MLP neurons of a small language model. Each row is named by its layer, matrix (up: input weights) and neuron, and shows model dimensions 0-191. Each number is 128 + 32 x the weight over its row's rms, rounded and kept within 0 to 255. Numbers have three digits each.
After each neuron's rows, "fires on" lists the tokens most often at its 100 highest values on Wikipedia text that the model never trained on.

L5.up152:148116074090112113163092090093189147150173154116139137126056162176107058140115171126157088104169143115158099110150143175125135103139118124182107117219137132154184133103083138118172079119055150160184062129145148161099124144092117103122155133158120156131090110116144133117125158182128067144091064166144091158137156110129158127156121157080085113199104130134150144084107148156098117152128092103108158138135122060172154165117077097150135119081165208160132127150104077136143133154135147112104103132128112151181158114130094079121099093044137153134063096203126142094125116153126080139
fires on: "ies", "or", "les", "s", "as", "is"

L3.up79:109142120109077109129049108111155147192142121137140108109101174077167123121127116093147122149151161160170128085182097167163089110142098091065179110157115093098177136143145140134107101130139147115104068129177106199119173142123151118153209142097103123134133175115150118150141137125107161099146114117062068162157110132142103147178131155206100087095195154140125164063160140111139139195126135122088149059094186087149180064115146103150102175148151133155120137147134080157125162127173097132043123143168079114140153118107097108124113147141191140123131161119137113176176077111159173108
fires on: "s", "F", "e", "ens", "ote"

L4.up14:134130120214146127093100128131120076130151152125176129132115130144131120131155081164159117149133132142114088187095081117165131115105125129128114167117140104071107144080178072108088071059094099124117084179193159158105148184114125098118159097196082122144157114102150111155114171166075107149128099122087141112128093156162165132178112155091114136146069130081170092087086142154116080083135096064149147161144148158167153127070085115130149174142148147104119129134114106116137131094165147086094172166091067120044156141158090065126118089135135114102113202147106129074117119093205141091
fires on: "iv", "ad", "ac", " Fran", " Spec", "Th"

L9.up579:128075142156189136144197150132142177152182136096155111141112071140112088129134124077167122102108113130147145095056155149038144124166125105120090111128167094167128101115099094097135123096115156146135173145103109159135137150129180112116142055084124094100103117158190113130106133194144138137081162109136125123136155086148100152106086097100124167153186120099187157107115067111120143113143173137178026099172098135122161159073069118114119061180098119129159159147126130119119168074128101102183105059121141174089060090130160108133104135120168168109125104144148103126146133104112191089
fires on: "ir", "ic", "e", "re", "ver", "r"

L4.up108:134126136121144137131149135149177188137157121099136192181158073209068146138120109151128147089143124129129120148076119164111085145149106103145102157179150096175085118134122134065174120163077132096133155180146136183132128196090155121086163098162185123134144097155131050157090194097136113108100201121148197156153132119136126170166075145139145122145135135133139107155109068060132093165167152096132112132127185145161099142136122115123025106078134086141110104111124118136088114121096160097119116138084159138157119079136097127106053116066177113084128128100129096183152129102170132109
fires on: "e", " ==", "le", "in", "ic", "iv"

L4.up542:175097088105155175072156141118114117115157118136141174099095135126117104120109119106173222066112047146155139195148069151136212080179104170149141066193059147128153156146099160119095076170094137146080082134159155115157108109055127098087113099177111170133127173085167093143159156138109128140092130140170170129118082114117185137124124176136148106134182133113125176115088123096117191089133104153092125115119164104194155151118088127077082147128143134127105091151109101079108135125125175143169131118113134134151117082127133112109156143111109115142140102116162061135191097132143169118
fires on: "im", "i", ".", "a", "ond"

L4.up306:160103109132155139125112070117143104140179125096147114174091132123131144083122066146128162144108078176164144077084131125130126132163073121113158127209064125138102127102134131078120176109191168199130165158112114141127144174132140104169198082136120069173124106158157124171091186171116124147127188148165161081136136107130137111116147131166118198187105109175144124130057117085095097102112133071135063160152090116121173156114079101144147164051105141123175138097158149088180128146161126082128151151154138096092154081069126165155158145121114107117115149112145096139064084142091147157
fires on: "n", "h", "enn", "re", "N", "on"

L4.up552:112118067136145082101125147089113143190122112123139106090135144118073133108140131145162140157181142142168116080132083205171143107159107103089142129157070151067130157124111109105106127149118163130115085132137098173141123118122153106112201126130071150126121103111175107172124161118161151167129120161072166113120081146108189111179092194084138217138184106117149123131110118093096133177078147122038132114108130174178206193151146090139158119142141051130094120148152091109146161159105146115120142092209125175119157107110088135165167158133178159081114107120166088155132077131131121118
fires on: " on", " of", "is", "in", "S"

L4.up137:147162132139125173108187118083139155229211142091166129087061083140141083098162110170133119149140140063064134148111120162148116141110133128121074150177162148130075090117108118129142122133108109142121097188125230108164129113104136121107113110184100140090144122150200093173109144082121065189093089119129134126125107135176083098084130181101143119127155069127113141172108115194171118092118121169072110120073148135099155081132141132147131144195091110168095136143094108102121171126137144117121108138123138155119149109120093081133104122091181125143082079117142165167091114099192131109
fires on: "ad", "l", "el", "d", " design", "om"

L6.up598:137105077186115166102143084091121117113142140153145132137058122070143131144133089170161135109123047134181161184130115201149196110114185144127189152124102089125182116139125188150152065128113198128124088183101128237145161126105166097152121103128179112124148130137141118171157088101150153199090131116065158106151088103133140125165123163152128110178122173142182149150147093076108149137132124144064105137120143116121174140124037058090082141104102139167111137117122117120125159119121164137101141106120161145160134094179079100128090185156080112120140125130121112131156135111141113154
fires on: "r", "i", "|---|", "on", "ond", "ort"

L5.up76:113101150116149203105058084139054155142118122107135137146120156091122095102114144189153154099100049159132166144140122168077129148113065144175154076077125119115147098113110190081136078156163179135107128139114190132106135112125121083123131105106125154108141138151125119137081092169187121108081077096074160132151151158169121195102217054135104120112071138116153145096090114145095137167114173142101076081169145097165139062149107132156121148078103167189121171136110146110118135128182126112150147145111116138110136163170083079150165099142131164146102112099140104115064094165106107104
fires on: "ew", "en", "te", "ent", "qu", "e"

L9.up233:134080111102133125084104161146147149166127087147158155096090141102113150142127137192143142185151082134096135107104099156121186175084062107136125118120138128128128137141147152105088105088169090177125112138116160133126140143160139133150178146139076178145123085097167131162087137142142073125125094122164127163128135100194147116150098135050132093122194095102158124168164116162068128121137141173139088105138100209074107121135066177119159175120201121115191118175161101141120152137092102159148117144089095162070224142084109191168136090092145185163093124134138205123157103139114143104
fires on: " pre", "r", " Pre", "or", " str", " var"

L5.up449:133152149189123110140078118164112175093130101120135185096091138116147078094104122110180144144169116161144184157109104141107178133138120085109118119203162138079127069106110092068177107153108206119107113142126157154095168132138166117182193066102125107158128124134137122114130150157100125088095083157055103112138124141149154173172196135145133090113131146111140135131144032173092139148126147132114162080161135056149147042103125132160134140143137127194127121098122142157143170122118180174084109155102126134103114182117114117135112088150130053130109157100129133062099111135159058075
fires on: "lected", "us", "ain", "ent", "ab", "ew"

L10.up349:155101153134105167114136157076144138146150113155152146166185083137139078133157097125128105113143075121074073096122121113111079127108114163136178215115188078162107130130144065121091041177098098202066113136124098138147144148139158108118152083030144137135092074091100094130082136131156078143102103088107104059159138130124139163120151153106112127058100080138128104175148096141150163108126144126104087103119073088147124121143082083084151141086112137137134145104140094132092171127119075174159096127108200100112165126118142113094128107105156164142131103054126117139119130054143165151
fires on: "il", "qu", "el", "led", "lin", "im"

L4.up87:116099120181149152103133139116157166146183117106143200100120125111107087074128108137093181157188129091161175127110182112112164143139097137145146109164135140093133123130116136121132100115139102150135077140100191154186126120085167104145158119054128111108169123136145049146139136155112065150096120157100105154149133143163161111139074092100109121108134112094145076141079104107171153101125173138122013142154189082082155055127069172139146141154161072142087159130122077137088141124125197130122061112085079131143080111069104115106125111100182110148133156107182107184146100110156143112
fires on: "el", "==", "av", "l", "im", "ens"

L3.up376:161080117113107074077125108133113138196135098113133123148060190111071117098156149137164162126162124084149101098123059181163114140198121147097215130145099151149168175108112114134123091108143131128112106172105131114165128066113159104092122092116106157119178128071161118141137220100153115148109082193073165102134069152120135095157120159146128109095171142117140112163079114139140092179108121144097131079140153155158087141128113148156110191165142093154143121137104077138136181098118090119168177094148124148150154130146153194154086132136083092126116087175116157169162097141095155044
fires on: "r", "is", ".", ").", ":", "S"

L5.up440:156067087100167145152116101071160107146182112126151106109107077140107120155121123091154087091121155160148135082146133171117144140107164160140144151200072099151190155111153182104127102128069144125158120114127144145084145126097121076088142125153170119156120057117128120118075151102152110145043174132096148138124179077132192153143128194099075184223125133156143151085118133091109160158111061106129165160103118125121140157143139133116119127091115171120149127097035132156156089153129149119176102097151144107161145100108162113061089128076128111100070140179127089116197089119147114130
fires on: "e", "ist", "ies", "s", "ous"

L5.up334:081142104185168155151167117131085139106145118139134131123077130176127116130109082158132160150097103175124143163121162165119136139058101116194107096206137166111159090120121110109174140166092163099100081100139198179136134084096102084163102106158157095083115142115132115147106091117099112161092122118085098142149110118156171212108157129116106119107153132122149150173124080145077123098194106102052176122152130062134145122129123163093126137096106172126053125093131166135118148087172167193082144098099175175126062090149129042172118129170171120141114134087122145106162132144163079129
fires on: "ain", "ab", "b", "te", "j", "led"

L3.up440:104158105085131134119084134199147124101111179139138155106106127124175124065123124093123123105137133163110169119171058186121130111124130160057159153179114121113141095163121156148154105128130149179134165133152128194066185151136127091115165168120147129141142097106126137126139131114154192096088075178112086045113116130179108147056131142154111190175113148095139018137111124121185144134064132108098133131187135098103119154100109155179053100107188155114085115167123134167142151134102194112131135153123177145087118092178125132173125129079142137130126100125094124118173106138189091154
fires on: "ing", " of", " that", "s", "a"

L6.up376:137061080109152158138219118080101132129128162104155093147157113136144153163178114154138178074198148057120162133148183140153160107102141139094156126120158179122065083109180156140161151199144152165136121154090131129133204153097129096115109126113113085144103088125130146124100104171100155072079140132115139123130052122191151117147156137102057135098117100164127149097121119105193131172128084140100119144169168152057155152085136116148133126058155166114217147127091122145157092143134123138113063132133110095180121103119138113110139110117070143131139141149153091114206159119166143140
fires on: "or", "ant", "ar", "ot", "ent", "it"

L4.up109:128150108067137125100090132187133190075117098133170132136138152119135110125163185127160132172185150147124105181142133125109122117131073153087099117126148164118137073144098113086158086218100143168116111135186179138145175135042173122114089117100077162133154084108148087165124088158119132103135099101091154151151137166134134135166192111072104134099187074095122115154118088132135160104096152100118113031170123149125131092110113137213055127132123125178141125173129165144089110127100115141156084110111124138133109119146106107071134119071135102142149126122155098225155147080182127103
fires on: "p", "qu", "v", "por", "oc", "pl"

L3.up429:116145085116132180092111104084057077161145155094130136121118110114072193132120076171147150185165112122122077090095160198142112104150095075163109160141107094108083169151155161086122139122160135191152154144135133174165153115105123129084148111101111098124134116179124149179111143117141175147111141148134122123132139106161092103097125134183152173122128176202131088145124151092056057184178162137138099170178168147125110141113106191157138137103139145102148146109103078120149187120161142100117135113161147166175177126096139158146098197106139105114095093104183133129050076171074119161
fires on: "in", "h", "e", "n", "le"

L12.up281:111115143065113171134118158062109146215157161141165157127133156115076125112081124136135139159182128113111067123125082152107120211108047137146188169168100126126116098089169031081110092111098129135114107141190166142155127141146118132140120119112141150138117123109174087121068158168080059194117136103091106120136105077122151139092092100078165098131123125111143082187078129129127101144117121122110078131152111180145109134098142134118192158096169113069192125132160138156132142130187097129157089137173130132108163150062117162115113156142104098061112126134124148115136048103135143129
fires on: " con", " pre", " ob", " Pre", " Cal"

L3.up185:092132100124131134148127114089126129255103154080127117162143138131091201144157106096152079176140098143104103091125148132148168166160092102085141124153161113077110137107199137141119073175113156198179103147196184152145146176121132072153147103172092134173155136183131162147141087130131118082101128145146164125163088155228126121085116139183119110124160129104128139161109094151152073139150186106122133098170174118105147126143141107162181155195184150106137153150141063114132099118172144132090120117148122099115145091171142130094141112089090139102092161083152100104108098107105145181
fires on: "er", "t", "ro", " high", "ad", "s"

L3.up179:145077144176146187123183102082092154109115164132169153080117185149112072160086110145109145080158105141130149132122099135133179126143122127150180090129176133088114072111111146124135131126068166119106100196184149141140125089073118133150078112171132166102139161073183065117147144098118085072100217129114127170126075132140161076161202136075132119124153132137168128108166127082158175083127111129103163088135130149160210133152122080071144122114110109061119133175118132093151163138125160155164132188159119160105124131102114080124136123078131128089148122150117175070168114144148087100
fires on: "ur", "amp", "a", "ah", "as", "ig"

L6.up263:150017100103078113177081106127162117147098107066114061127109105135127183100093162083109126098121138191154082121163164138100145121174107136155108134170118152127101144075126170117170126136088164133152128128138149182145131109092125110159168106089154114141173145135134140152094138109104163050131144112221144097120131140210111135104165134210079177134094126080131120140138107127106178102091093125089080080132113145105140078064159123140130088140107057104143110122090171126138136124148135129137076139106107098069170115148126121138174155131096171135102086103204153136161078144101108104
fires on: "ent", "-", "est", " place", "h"

L3.up366:124158059081165141145152108098115097176147121126144103109069134094116081125140150189158138124136121109120119118111152151110146183110096119089140143129181161074133121157167073121103140160120070129170125161160144145129113125111134081072143146133175122122138102164138049190091145147094109182107119156132120176160125098154144132107199193156123068109138166079110111175121151157159093114177200168090076103123140113079122140168095163129090144154162121091115129143123084072129139124115133178051157175098102119148126190122150126142069094098156094126079171077136095183112052085123150105
fires on: "el", "ad", "a", "d", "er"

L10.up400:087122151111139130064087128195063124138140109090158186100136111173134165070179222159155205125086090165090126169161089135115101157124063132125125095072142144110130099117052108103162097156126113081100162177120134125132099132137196112150109144129107142116142118141173142199123153135133129108112059167135146137130129101142118141072148131100130158143202142146128116173103116105129149095140144130081155123208147178096104131121143178172131131174143197132094135143143119177088177113155159117169124123113120137139154134156179146051154128108120122142103124107076147198063122145125124080
fires on: "oc", "qu", "y", "ap", "ig", "v"

L3.up156:141158131128121118131153106086183151157151173106158190185090135191077127098091119124115140108121150201205103140158082087092088148122118110188144165176141124162146135107113118137173118101146154213069149113152091125125133146102096106151140140123156093175104125109124156146123230116173111141116148111138136128114144111171155151094152125237081135116089123146139137104138117126132136100113098099102155125164114101069113112062107118052099134080128200157168142100123109111105150163082097139143095094108101159135135093128073141159048165147133179128140113074098170134138077082125134148
fires on: "ed", "ot", "se", "ion"

L4.up361:156122115103153126126107116197127107171157147152152131137073102128106126154119172115116104097109132141093148153125048146101079124128118114118108121122091091110127134187149156108163097133125106178133118147214138184033160160101134084142181062104137125160161081147156128146130136111111098101106127182137114109121120116189172117033100160194117094178132109128143117102121097100116111090129078093137135125124103068126141076086153113096072095128175127116136097081099136156103075131103134117071168196107129099180169104204209113130165128100150113097101132133115109178114104104143082184
fires on: "a", "s", "ra", "ose", "ology"

L6.up446:107111091083172144113138094086112167104101143091111153160108107104154156113126080137144072109160136143121143109108142131132155162104137136161117118187078135094106137092198134128181091091111135080192151139082146135086199129141067112132112121114097129178102096076147049163158159105152178102108170120148067095141107105146103109102116101081116140110155091188173120108106131167085108165183101156116111125102120117085133148057117159112110102140144194136175093089054091137179182109142130104099087070088091141134099135127106167123077119136133122163136065155115206113192069138108141114
fires on: "el", "ed", "3", "er", "or", "ar"

L12.up280:165101102120136158128089128149136091206179103077165124136129121153120119154138155088123142142165151146137139104094159103176180139156118126151089122142109138156137127137153164116175053120137159165117168111118144092151152125133107118168109121091088165200165136121122104162161166123063103107134083101064098177130183152141085116140072127129124156109102118143110098125121038159132143170123114096011160105138111101131132094127109147118094088155199178064151099056086174196092090123157175131146108089117082124093102134120110180160155166137136158127127128098187123102197116128140169102
fires on: " the", " large", " small", " its", "ed", " a"

L5.up318:116119127101119147131113152167111113102095173120126180178144126142139137124092165131077101169155143111138140134124101106112136138135068115092099107181118167071088124130146082095159162083096134242137141130151127177054138103037111112144131182159086139143138061136160083152183175087144184125102141129173145139159125112155148136123162065144132140098176087145145118079130125157090091113124097057145125082147113104127117125055135118158071102072113176153159136137094133107110176156107098060145087154125140155128079145144119130132113073059167101105161068157128174127089099161144133102
fires on: "4", "er", "1", "ar", "et"

L5.up510:129073144135130156113154113099131121152156149062181143128105167152144100129085115123153137133155108147143159104130159131119113126121143115137174110242119114145121121117136119066139125108076119135135093117104146153176148193127146118162184076120148138081077083109150077104106087071198130068106112159099120136110171092114129151136086145078157162156164100183160178069137152110125182183123107105119185117110136112119171139149101152117073211078080135140117100129122167201179156101147185146165123123129079153189174070166158094110119121109151137099132148080118124129122167175171086096
fires on: "ed", "ing", ":", "e", " following"

L9.up609:124173127157137074117111092126178132140123168131162125142161133121141135146110104163084129192117111148083129159204156140154110103069151138120095161097144127074064117046145133155167105135103104172110099146199224207146121128127121064104119178155137139114122118133149117113150148174127099135146063137098171177134087173184158113121131148148156161121105106093175119137095095128186093099115137116040119172162092107142205123071091143110139149155149098116107088091183171109170149126070140112153119138127093137073203113113117108094148106108163107153112153182148169141151138108125129107
fires on: " Al", " rem", " dec"

L5.up45:122072084155151155133147062091089177189136146080136179125111120152129129172101095144170148136188091138111149099173081157134113103126119105119155095176172128156140086118139205081136102095105181157158115115101148175096148121133090107123170152156157155167041143110124148139106070137179087128112120182082142117132128101142119154106130111112148159109111115119177122102118136124053130109148067155074118107088112072186193144210064115188114173075086133160127105140145156175150136108143169088138157146106163173170109154130158121109109117072119074131110151108083136104119141185146103142
fires on: ":", " by", "ed", " to", "ing"

L3.up173:168038122117090117113028110081143128149117172084152162117072170160070118103145101113174074177136083090137126098149091193120127134139138161091173126150169139136143114134083122135139081125100133097090172135175127181105214101075092105153136174126129122173149105081133074149178111132149091090119057157098142098122124142156080109099132135111113151142139087097148068159108134110146107167123165128134164094110117177120113169151082089149079180129125125078144116123110104151159161088157182075138139114131092168131125159125183143125087159075130119096136153170131153109077110119167097184
fires on: "r", " of", "s", " to"

L10.up411:081104121084096167076125140136097097122133160080157150176098100132171131137185201205105095160146117182114130172156134134139131181120096099138073106122138144132202128116116151102122090124181136179115133121100135117118112148083137133132130192178116146182130093095160145107130223115155115127149084150149107109143127174155118140143220121106082187105159143136098116143103114119163122126111173168080122066106117133113108106162103119166098180109115174155176100144113087141136179167132125144150103094129091164067137105203112138110112175127114140184090116106146146222093146108121194113
fires on: "v", " m", " sh", "qu", "p", "sp"

L4.up364:063134059187103135161163064146153124177138165122128143152112152137064170054131100123119160137117104145135159157088130141162098128153148094103168154186133101135137103201201129136113129148109177162138139149109149117123124102098134118108127112082140113163110078153152098146090133103094169116121176184170125113138104133112131088133164159148121186126158137159128146137138114126109175137154083161094144121138137230125131085117146131079133125139131170123166113070046130169138143153138127171137164178137117165134128145161085152135028167118153115134123095114185153143226039099096118118
fires on: "an", "ar", "a", "ld", "ited"

L5.up30:132093094121109134130111112095116143141139141140147099134124156132090097163060101125180141109175100157141073134140116119117127115179155135124127147126170116132152119115194081122105077151151114151140063172141238135116142130103121114098128119153130214187098106135133170111096148105083071138122073148097151116144131106145174174166122148060134118160115188137187126132061094125100091165173175124102127052124123116129159080158092104136183177133155084114157178124080092088121164109217123133100162198118120134107153136125149051154168092117086128129096096107117177082159148139157109116
fires on: "ad", "t", " Fran", "er", "e"

L9.up285:100095123097166103119108161075082110250192152101164110108128126158162167120145130164143140074190060124125083144119135191156169091133152105133129157118138162115127141114150130118086126162144157130151094179139081103153129158161137120126156073147135142101112150137152112219121116079133098165127056127092145180143104126133120089202133139128134121168155105148170161129114183078174087152129111113060090149130133146086147144172112093144156159148129182143134193163104103151147162115183110090097151168188117104121106149102107159111161100101157146113073133090099131131150120100144124033
fires on: " d", " D", "ad", "D", " |"

L8.up373:121220112153104157109112088188091173126117192089181118140124121152139101113137122103103140133118054192104091153060172122125122170125056131179149089159167120109140181076171090129177100142089131150114144139143092197108169106171132093175092171182158114107118103140164143165079078157141137144103096151153159107152099105110156133115181122051120167086158107122128130138170138126142131149097142155121082159105147134191156132033092089097176116139093176158125094123079133118158151120168115161103104128114172143105152081090110118167075089122122153119106141160109143111107137177124158108
fires on: "j", "te", "om", "ipp", "it", "ir"

L5.up3:111123102147194101131094106109137131168134172075185136089144120079121115067158171166107088159112151154134124078153140091154206147159092140109113180180135077158122096153173151089095105130160123171128103165179122108129154146133119116110215106136103108166117143128150066166120175133125120120153147182109078094151050138176092146094132137157121130083146119179155111111128149161091115092157195139145092082168112134126085045207141064153138167201151116139165120140117117118142160115154119156122148146112077143118155153151112148134084108126129110185073114079186071144136102134160129118
fires on: "u", "er", "l", "ens", "ro", "en"

L5.up312:132138097130121179145187083119127100089150141144174147143177168121111123117197150172150124051120092069096179095132130158201123151137104140132135136163186147138072106169138211143151130160143151120143129199137135131090117143082134105102139167139140177119173015101144124143090158100140128162102150174161168155130115157137100100145160136157101133134110135161133063097126129126116149152160096160080125027142132121117145170146067095148165145143125097080196111150110114112160138192150135112146096108141103141196124089066136144100142142144048172148119165144173131114153120142168140138
fires on: "ar", "u", "o", "m", "as", "it"

L3.up568:176164087156142160103113095098153067091110109132145094198114114104070133096093137128133145172096128120181096137137115150121136131134062147129136121132086112110054160142118147129099182150134165110158088146176106162135108116079101114110144109059099101211107138097125166167126145136164105159103115161092097146145097143175172117065142123148147155178077142187166123110101120130018156163140056120125093071159112101082118127070165196130145144126176183165122113095100177101147122178145114140126099107125104168119145138077126121181110179134130110124140138114149128192150107151107103199
fires on: "e", "end", "ü", "h"

L8.up162:138165099132126175084096120106146158146154138134128154146113124233123122114092115113154143050123105186139090103131129114089083132145106101198112126156190148069163126088133133164174101124095133166087168144108112148156122161106140103176164177126173120093156156126148123173099127148071153144118079115098123161162126086085159151104110165142090115121128099082134125140200102061105110107110166095125148121113071094134165169075099142080161114126106101080180112096084120151117151140165054110076100124067155136150124084099151112179156112156163199146094123085091176125118091101140127057
fires on: "-", "ion", "ot", "te", "it", "b"

L3.up256:111136134117137170143028144095087051170121141150130087142109090148155169130115076120201144186180129103167128133080124180112121119170118074151188169143120101131187169126141132085109151089129116100110154131129137138115146133134174106104158151041133113127155121131152104138123127107121133184106109160108108182147101125135105127075123122163132125095127163156108164111090077092133160126174058164074183144164175102185118088075101117166132132097160166162175088123113116110158140123140077148089108173117097151177154150141131151063105125158150103075060161153180121156145047131101143118
fires on: "m", "s", "e", "us", "rom"

L4.up320:112138082151098177139156101106146181104147135104178150122161103156138105087089079129200141121162153162193106164071154132135151136138118111138141161152115144154113096091164166086134110138119135117185112131089162129143179150095170147029109203115093153162136117149158134150096094174110084101139125139069103145120120127117090098132154106107090146104161147127158115094140100149138141126152103168112140145178156157147145129055112148139150146138071223154173158124056156125178166105130118077091129056104034126136170133108123110121058072116188165123115077116103137174152141138137110160
fires on: "ed", "or", "it", "r", "13"

L9.up342:099113165117125113127135123130057151135115142086131135087147135170105071102161135142120130124163155174113166125124158135097107168100139147160112131134226114087112140083108066118160104178086120146142120164160141135109090169091160090104148082053133188176128130153175083207154120132137086129110170131099158165138115114100118054173210184121139107103182110177154118131110138113127196097096115118107128118142136198142096154057156107092125108212114095125138111085058130113142139097130160174158164098125173140102181111159131125151100088080122097114173065154104142123147105113135115153
fires on: " j", "j", "ur", "ri", "a", " J"

L6.up405:185109104113139129100136137091104128125182126114195153135113070098147115074203090177173106075184161124107094108096170183111122131165090127120137142162162122142123131121165068162114106147092119142121095142157102186171140138087131090109164108086124142095170150149161119203078093145154102111105087148024139126154105158128118130123100158067143141112132118117146054151128149178184157107105119121135097152166104107092186147096101110165107119113147141093093098139093155173136152097191107123103083061118175104164171122153145093114110118106153163109062139115149158130120118058189151173
fires on: "ol", "ir", "qu", "ic", "il", "el"

L5.up572:168145104138154122113099110074129138121137140128141133181155141131093143134143150177113200149181106136122147124198143165126074128133152114149068168146130119085105045137116181155134106140166141147114105227152190126148127085141083109143112153121105164097164135148154149168162103092123150131139208154092135172189079166154114133148192107111147091125053122155170161124106121139135169140166130086093064100196113169117173143093117121124113132138159120123128150068134130169151127156100112121171101217128123139137100170120107074180109062130114075136127104159092132198077098098112123145
fires on: " dec", "ay", "ater", "enn"

L8.up485:090128096136199156085106107047134140108145144118151142114166099099155141082149131141120125097214136099033172150130130145173166118110148059116122182106157091165211079099116153125090072150106125132201083158132155114157140144135066119170178113127141098172085176120134075153151127117127115128112135197078122106145107086147151164126155139178123110130148141116161112061132150074175196142108097130135146156158097110129146073188048099167170144140126111122107152066095127140136136118157131089110114143142115135118136126133151134122098077093103094131131063155114108088115115150113080082
fires on: " high", "ens", "g", "u", " d"

L5.up417:134101177110121158104148110133054131104115168117180113192130107166148054110095124099137144120174130112084101113127152116146074133151111110089142173128160179183138145164180121107109111137136061129164157153129116161130159136098143091070128091127163148185179087126145118175103140109146151145097081210117153110138132132224127133073110157166149119124130190143183170145097120148159140202145108098111101126148166135106135099092144101120091138074135162172161133118087160167164140106169150116060100149098150103212152114163133097100115142133138102062099118104150073200147106171160121152
fires on: "e", "ot", "it", "on", "ose", "m"

L5.up95:118122114187104107147095095106116139143146109097148167129077149137091084181100158169191139134179146125147129132105163107108120087134126088159124118210113112084134155080105131046177131096121153171125110179129165153136120091112174124107146089185157140131086118140129127121137117070122099120110050159121178126134144143146123177133121152091083174128180090179179135098113114058100127107167080147092126072090111127162146171141097117094101146166118118155074159118095085163135196158192172105114110119145100177102135098106173098102097129064102121129144100160131179093092159183058081105
fires on: "ed", "ent", "ing", " to"

L5.up275:187120089087150129097083139139123137092147119164167145136100105157124100108179180128132094111108139091139085155159117141103124135095132110123154139147141189141141082181125135101121084136116086170192180141135132140089160131065083083092103082126128109166156080129158105124155138120143096156079097173168105110120123142204182091072191116099118137128123147076154047117078144101154198107160107152082061140128195143058106147096086109166107163106127126142118105135098092089095200122108161160110160156096112099122093142115150100128106154102158101129114185110129113188140115123213156183
fires on: "a", "ey", "s", "ten", "i", "\n\n"

L4.up179:163064179125121131035124103160099112154134074148165166136114120128144125097086092165153126136117145121103136136095141155123129121147086114078091181125179133092115097109161101174123108111115157115147076149097140140116114133092125120113106130109144195107174105140163112160125083157184100133122073104102152163121160146198103097091149125139109157124205104136140126105155120118112147133149060134100094108074155123102142077100105139203140145198129081143082080168096151199185152125157144094107097095107113162144156087166158089115024112085206125113125144139100194160130132121117072095
fires on: "c", "m", "om", "l", "C", " ac"

L3.up302:129085151102179117081094108093074078211126136091153117062125103176133170133093105126111111104172068142117092113108091064138130113201138155141154099152125105160142126121110065069188113061099135131163147155138166159122125120100138119114128148126178115146092086140156126130061102073089126095113054163085097132143121081121119072088067158148103121113115122117170102187121098092138096164124129100120137108163099149160148081106141114137174153101110144092190117186096149128129121126213129119116136153127112089125179182174113118118207121147082175103137106074155169119104129142118115096
fires on: "ch", "t", "ing", "h", ":", "er"

L3.up600:102154092110152156129099075188106097111136130111150176169094127103075165117132117130120187145106095152099163100042165141101112135119107149120158130103123115113085119155137150069170137144128164133125138165173094166138122121082177102124158069094130124205112088173126129168057139129122118094125146152136131124154118156128099114096122098138176141112124215116126105189088108138073112147148179170143048105148179135115125137178088189113123132153088174116135149072077134125054096119167173112109133086115149098177170124092156157093097210106162091136107150115168165184130126123132108193
fires on: "n", " bl", "se", " kn", "ne", "we"

L4.up415:142096102135115162127168114153055129125164141074130122157096121131027096058161122108144131094130127150152121140129152142142120094106099120136064104178094121106138120118187094138140165135120110175121192127134137141092165147106134098085124125098140156161125119154120084160120171070116152151136064159163177130134168108120092118160150185083115108098238135156139155121112109122112173114121113146058119132143164222042101098126161145073141160099113152174191105079088110149164114112137153158089092161127133168138133097145060131134131144127206114143105119122145165183143096103092115088
fires on: "t", "an", "i", "ut", "a"